From a checkpoint of a small transformer trained on Wikipedia.
Size: 10 layers, width 256, 4 heads of 64 (1 for keys and values), vocabulary 910, 7.32M parameters.
Architecture: no biases in attention or MLP, tied embeddings.
Training: a variant of Muon for these matrices, 240M tokens, 7331 steps.
MLP neurons of a small language model. Each row is named by its layer, matrix (gate and up: input weights) and neuron, and shows model dimensions 192-255. Each number is 200 + 30 x the weight over its row's rms, rounded and kept within 0 to 999. A neuron's up and down rows have the sign that makes its largest values positive.
After each neuron's rows, "fires in" lists the words (lower case) most often at its 100 highest values on Wikipedia text that the model never trained on.

L2.gate136,195,169,220,202,178,231,219,191,177,216,147,217,196,263,204,193,218,157,201,192,184,164,188,136,239,241,155,194,156,204,188,228,182,188,153,168,200,181,191,189,237,159,202,161,209,162,152,175,176,194,209,198,211,190,186,200,193,217,244,190,223,227,205,168
L2.up136,250,202,247,238,190,203,205,215,220,195,186,221,171,165,156,244,202,173,261,155,258,199,183,218,194,147,247,184,224,206,234,199,173,263,263,279,177,237,231,224,190,234,180,231,187,263,220,237,212,205,220,196,246,252,219,226,201,176,187,180,222,178,207,206
fires in: "album", "population", "coming", "comedy", "come", "next"

L2.gate121,256,200,232,255,185,179,211,210,172,208,188,247,140,225,202,215,147,208,243,211,207,214,254,166,157,165,163,190,248,162,202,208,196,187,180,190,202,218,191,162,222,190,268,186,236,164,246,237,252,204,211,175,189,187,252,213,224,213,171,164,248,192,161,232
L2.up121,214,228,204,240,259,241,212,180,240,186,213,216,236,187,198,215,195,153,220,203,161,214,200,222,257,231,233,155,196,225,235,168,213,183,151,176,258,200,261,235,219,174,190,214,220,187,250,214,167,240,221,175,234,214,202,234,246,170,237,186,191,216,222,183
fires in: "of", "international", "institute", "initiative", "definitive"

L7.gate611,209,203,257,161,153,220,168,236,194,182,183,128,168,178,201,173,248,199,247,204,202,192,247,222,220,165,191,204,225,190,244,180,185,177,182,210,212,193,186,209,201,202,208,192,267,244,188,211,213,194,225,191,221,193,212,203,195,249,161,178,222,197,173,168
L7.up611,215,191,193,223,190,217,197,211,174,201,129,196,174,186,201,196,248,221,270,208,164,191,203,254,240,239,104,213,130,225,119,170,127,186,203,183,189,206,216,196,159,145,209,185,195,213,222,256,208,224,249,210,210,214,213,141,246,194,253,196,179,188,199,209
fires in: "between", "given", "often", "takes", "written", "taking"

L3.gate182,175,225,227,182,192,215,197,203,155,208,146,281,172,225,151,190,272,224,201,154,136,178,173,238,196,204,184,194,206,279,152,160,154,190,189,198,139,170,186,245,225,207,176,214,220,235,196,223,216,176,187,212,229,190,213,214,150,176,222,263,245,274,145,176
L3.up182,186,202,155,199,170,220,219,300,239,196,149,175,169,187,220,166,235,226,187,199,233,248,193,202,196,242,172,193,205,211,126,196,203,180,176,239,224,132,195,190,238,211,213,226,241,224,173,176,206,184,195,148,188,210,221,190,240,174,230,221,167,197,240,252
fires in: "total", "town", "official", "mother", "officers", "hotel"

L3.gate106,180,207,250,138,204,176,198,217,200,213,192,148,234,144,202,181,207,179,190,187,287,230,202,171,230,174,195,179,220,202,159,215,227,198,173,237,180,221,213,234,171,180,240,239,167,243,219,203,225,120,218,152,169,179,212,233,240,168,196,180,174,200,215,235
L3.up106,204,282,207,186,184,169,156,226,165,151,210,160,199,234,193,160,231,192,204,135,225,178,211,173,233,215,195,181,174,187,176,199,186,236,146,221,249,188,201,154,181,190,194,221,260,198,185,176,192,216,179,178,167,212,149,184,231,228,204,179,257,279,244,156
fires in: "new", "country", "county", "night", "news"

L2.gate224,225,234,173,173,212,159,207,177,223,173,253,194,213,212,180,209,196,234,269,174,168,185,188,235,223,192,221,265,238,193,231,239,164,212,193,184,164,171,256,199,196,234,184,249,178,268,190,215,174,192,222,221,155,234,241,180,188,217,188,193,213,210,196,152
L2.up224,259,197,182,219,190,174,172,214,186,220,239,184,208,197,265,225,174,193,280,147,220,168,178,247,213,213,170,207,228,196,259,254,171,235,229,193,193,234,206,166,177,228,205,204,224,233,241,235,233,202,217,193,173,206,194,209,208,224,188,203,178,177,215,195
fires in: "years", "out", "year", "up", "outside"

L7.gate128,230,200,248,214,235,171,202,157,236,175,173,183,212,174,190,185,204,173,189,188,201,220,202,147,163,221,207,221,244,190,226,157,214,174,165,231,223,216,201,217,196,196,208,191,167,248,173,179,215,192,206,170,212,208,180,267,174,197,192,189,229,252,139,209
L7.up128,182,191,175,201,205,190,198,195,150,222,176,183,178,191,211,208,181,150,149,219,262,139,177,234,224,177,244,168,214,215,240,230,231,221,282,184,186,219,143,238,221,182,171,184,194,193,170,215,220,225,199,183,183,175,148,155,193,173,195,178,183,230,163,221
fires in: "country", "united", "party", "county", "part"

L2.gate93,213,217,174,213,199,202,176,206,211,177,230,190,219,207,177,191,163,201,179,170,184,191,229,241,190,191,149,224,190,169,171,191,168,193,230,210,180,200,230,186,183,140,169,163,221,197,194,218,173,215,208,238,146,209,176,170,190,137,225,197,214,225,221,204
L2.up93,233,240,162,220,268,172,207,249,215,198,184,194,236,193,194,192,241,213,157,194,231,199,232,240,243,182,188,185,205,167,153,137,168,194,215,197,223,171,192,167,197,145,196,141,190,221,247,169,152,203,267,224,139,186,222,189,154,148,265,210,218,231,213,214
fires in: "they", "she", "he"

L3.gate225,172,151,201,249,186,165,128,182,196,235,153,178,240,158,170,203,166,228,217,149,172,268,202,203,198,218,201,206,202,246,184,182,226,263,207,190,220,196,178,207,185,170,225,217,202,190,207,208,162,198,171,202,164,183,213,242,235,211,227,137,180,237,170,223
L3.up225,211,198,199,155,173,188,177,196,177,120,198,184,219,141,168,193,184,212,185,173,199,173,204,180,182,197,243,193,242,176,230,189,199,134,177,202,183,157,263,182,179,205,213,164,132,195,191,228,242,205,199,155,177,212,182,164,258,190,192,193,239,195,195,247
fires in: "july", "early", "october", "january", "september"

L2.gate22,234,217,195,199,190,218,238,224,146,201,186,207,188,207,183,173,240,196,231,145,146,193,230,215,208,224,247,176,233,186,148,196,199,183,202,170,197,208,147,210,150,177,232,141,194,198,169,163,212,204,249,216,211,192,140,218,208,179,247,177,263,205,185,207
L2.up22,210,246,157,194,242,238,168,193,121,187,221,159,192,217,184,222,198,192,170,175,247,212,173,163,240,229,176,178,233,222,175,229,186,179,231,206,216,200,192,249,174,208,202,229,201,198,191,231,206,214,113,194,198,214,185,151,211,224,183,176,201,230,181,212
fires in: "more", "full", "male", "my", "30", "40"

L2.gate327,198,235,245,221,230,192,145,258,227,200,226,226,212,219,163,161,210,233,180,229,186,220,239,188,249,230,222,185,204,215,216,188,215,193,191,194,214,141,177,217,240,191,247,230,201,215,163,187,219,148,203,138,248,222,177,208,210,185,261,248,198,169,249,223
L2.up327,176,243,195,168,200,243,140,217,185,183,241,183,230,227,160,190,181,166,203,194,215,286,174,188,198,177,150,189,178,176,206,193,217,196,165,222,182,230,226,205,196,149,196,278,219,223,239,164,202,208,194,168,233,215,200,196,194,237,230,167,243,223,213,236
fires in: "on", "general", "only"

L3.gate601,213,228,199,258,209,245,186,131,255,246,174,180,202,218,166,168,157,195,176,175,209,211,183,200,178,122,184,193,246,174,210,216,165,197,139,206,172,153,224,183,159,140,196,203,155,197,206,204,189,193,180,210,213,209,149,183,196,167,185,191,179,213,274,183
L3.up601,177,196,231,202,145,195,197,183,245,173,201,176,169,131,145,207,225,193,231,186,191,207,166,211,176,168,186,170,153,236,225,209,208,177,209,185,211,174,262,208,168,137,188,204,199,172,229,165,144,200,192,172,137,230,157,175,166,218,237,179,199,239,188,162
fires in: "world", "records", "early", "red", "republic", "left"

L3.gate249,236,183,180,183,173,177,209,174,204,199,163,200,245,202,185,223,246,239,167,211,188,210,228,203,218,209,165,184,201,214,215,208,170,156,232,283,238,227,210,199,197,231,184,178,185,210,137,162,184,146,242,279,203,132,188,240,201,208,221,200,211,213,163,177
L3.up249,206,187,196,247,177,193,230,125,275,208,233,160,224,211,223,213,196,187,194,214,192,182,153,226,189,188,178,204,217,189,140,200,215,191,197,229,189,207,261,208,199,212,212,196,183,209,239,157,215,182,213,193,225,170,191,233,199,222,207,174,218,240,211,233
fires in: "them", "there", "they", "then", "seychelles"

L3.gate174,204,177,179,284,197,165,179,184,205,226,192,197,238,184,196,165,261,226,224,170,176,196,188,273,236,214,215,182,154,239,153,209,186,217,215,213,171,240,165,188,205,210,227,190,209,239,235,153,154,168,219,142,153,179,206,210,196,171,204,240,206,180,186,210
L3.up174,247,175,261,210,205,193,214,175,239,190,183,184,194,188,227,209,199,206,217,180,197,213,223,233,233,246,190,213,191,240,223,246,196,221,179,227,220,200,140,174,188,202,205,234,178,170,157,171,204,175,209,180,153,263,233,210,191,214,248,165,184,103,175,179
fires in: "season", "district", "years", "year", "games"

L2.gate218,174,240,209,240,197,216,170,212,187,233,197,192,169,228,221,229,209,209,217,177,204,239,235,212,192,193,186,232,239,160,199,212,203,236,182,263,230,185,190,158,222,259,201,170,235,159,176,198,178,226,154,161,231,238,230,207,185,177,210,209,185,201,209,161
L2.up218,216,236,216,230,139,196,194,205,211,212,174,205,281,230,204,208,178,201,218,212,212,224,222,263,231,246,129,248,238,195,198,218,198,207,152,241,222,173,214,208,198,183,210,181,264,168,195,211,211,219,160,179,206,197,205,175,142,146,218,179,222,213,225,192
fires in: "on", "only"

L2.gate546,178,250,267,176,181,191,219,198,220,168,211,195,230,194,212,239,205,216,155,194,191,208,214,199,204,204,186,217,143,193,220,200,196,218,193,228,198,204,163,208,153,197,197,222,156,185,263,206,188,203,177,201,195,149,204,178,204,225,206,142,199,197,201,177
L2.up546,168,153,207,185,229,192,214,220,220,187,142,189,176,223,207,211,198,240,251,217,265,210,187,220,212,207,214,221,167,224,196,230,216,245,161,206,201,196,182,168,219,208,187,258,183,191,155,195,177,255,201,197,233,178,205,196,189,211,176,199,227,220,173,202
fires in: "university", "team", "film", "khumbu", "teams"

L2.gate131,222,171,197,195,212,210,203,178,212,208,167,191,199,200,265,204,215,238,217,158,240,223,188,180,181,252,179,186,212,138,172,242,194,224,207,140,240,185,207,207,214,193,275,207,191,176,175,225,229,221,194,173,204,235,213,174,224,254,205,136,213,231,206,297
L2.up131,230,148,167,188,160,194,224,210,171,246,146,161,184,202,231,193,205,224,200,200,243,192,194,229,199,212,256,211,251,161,161,259,186,214,208,122,216,215,172,193,205,202,248,185,153,156,136,257,242,180,207,188,171,204,192,179,207,270,146,171,205,211,237,264
fires in: "south", "west", "however", "seychelles", "named"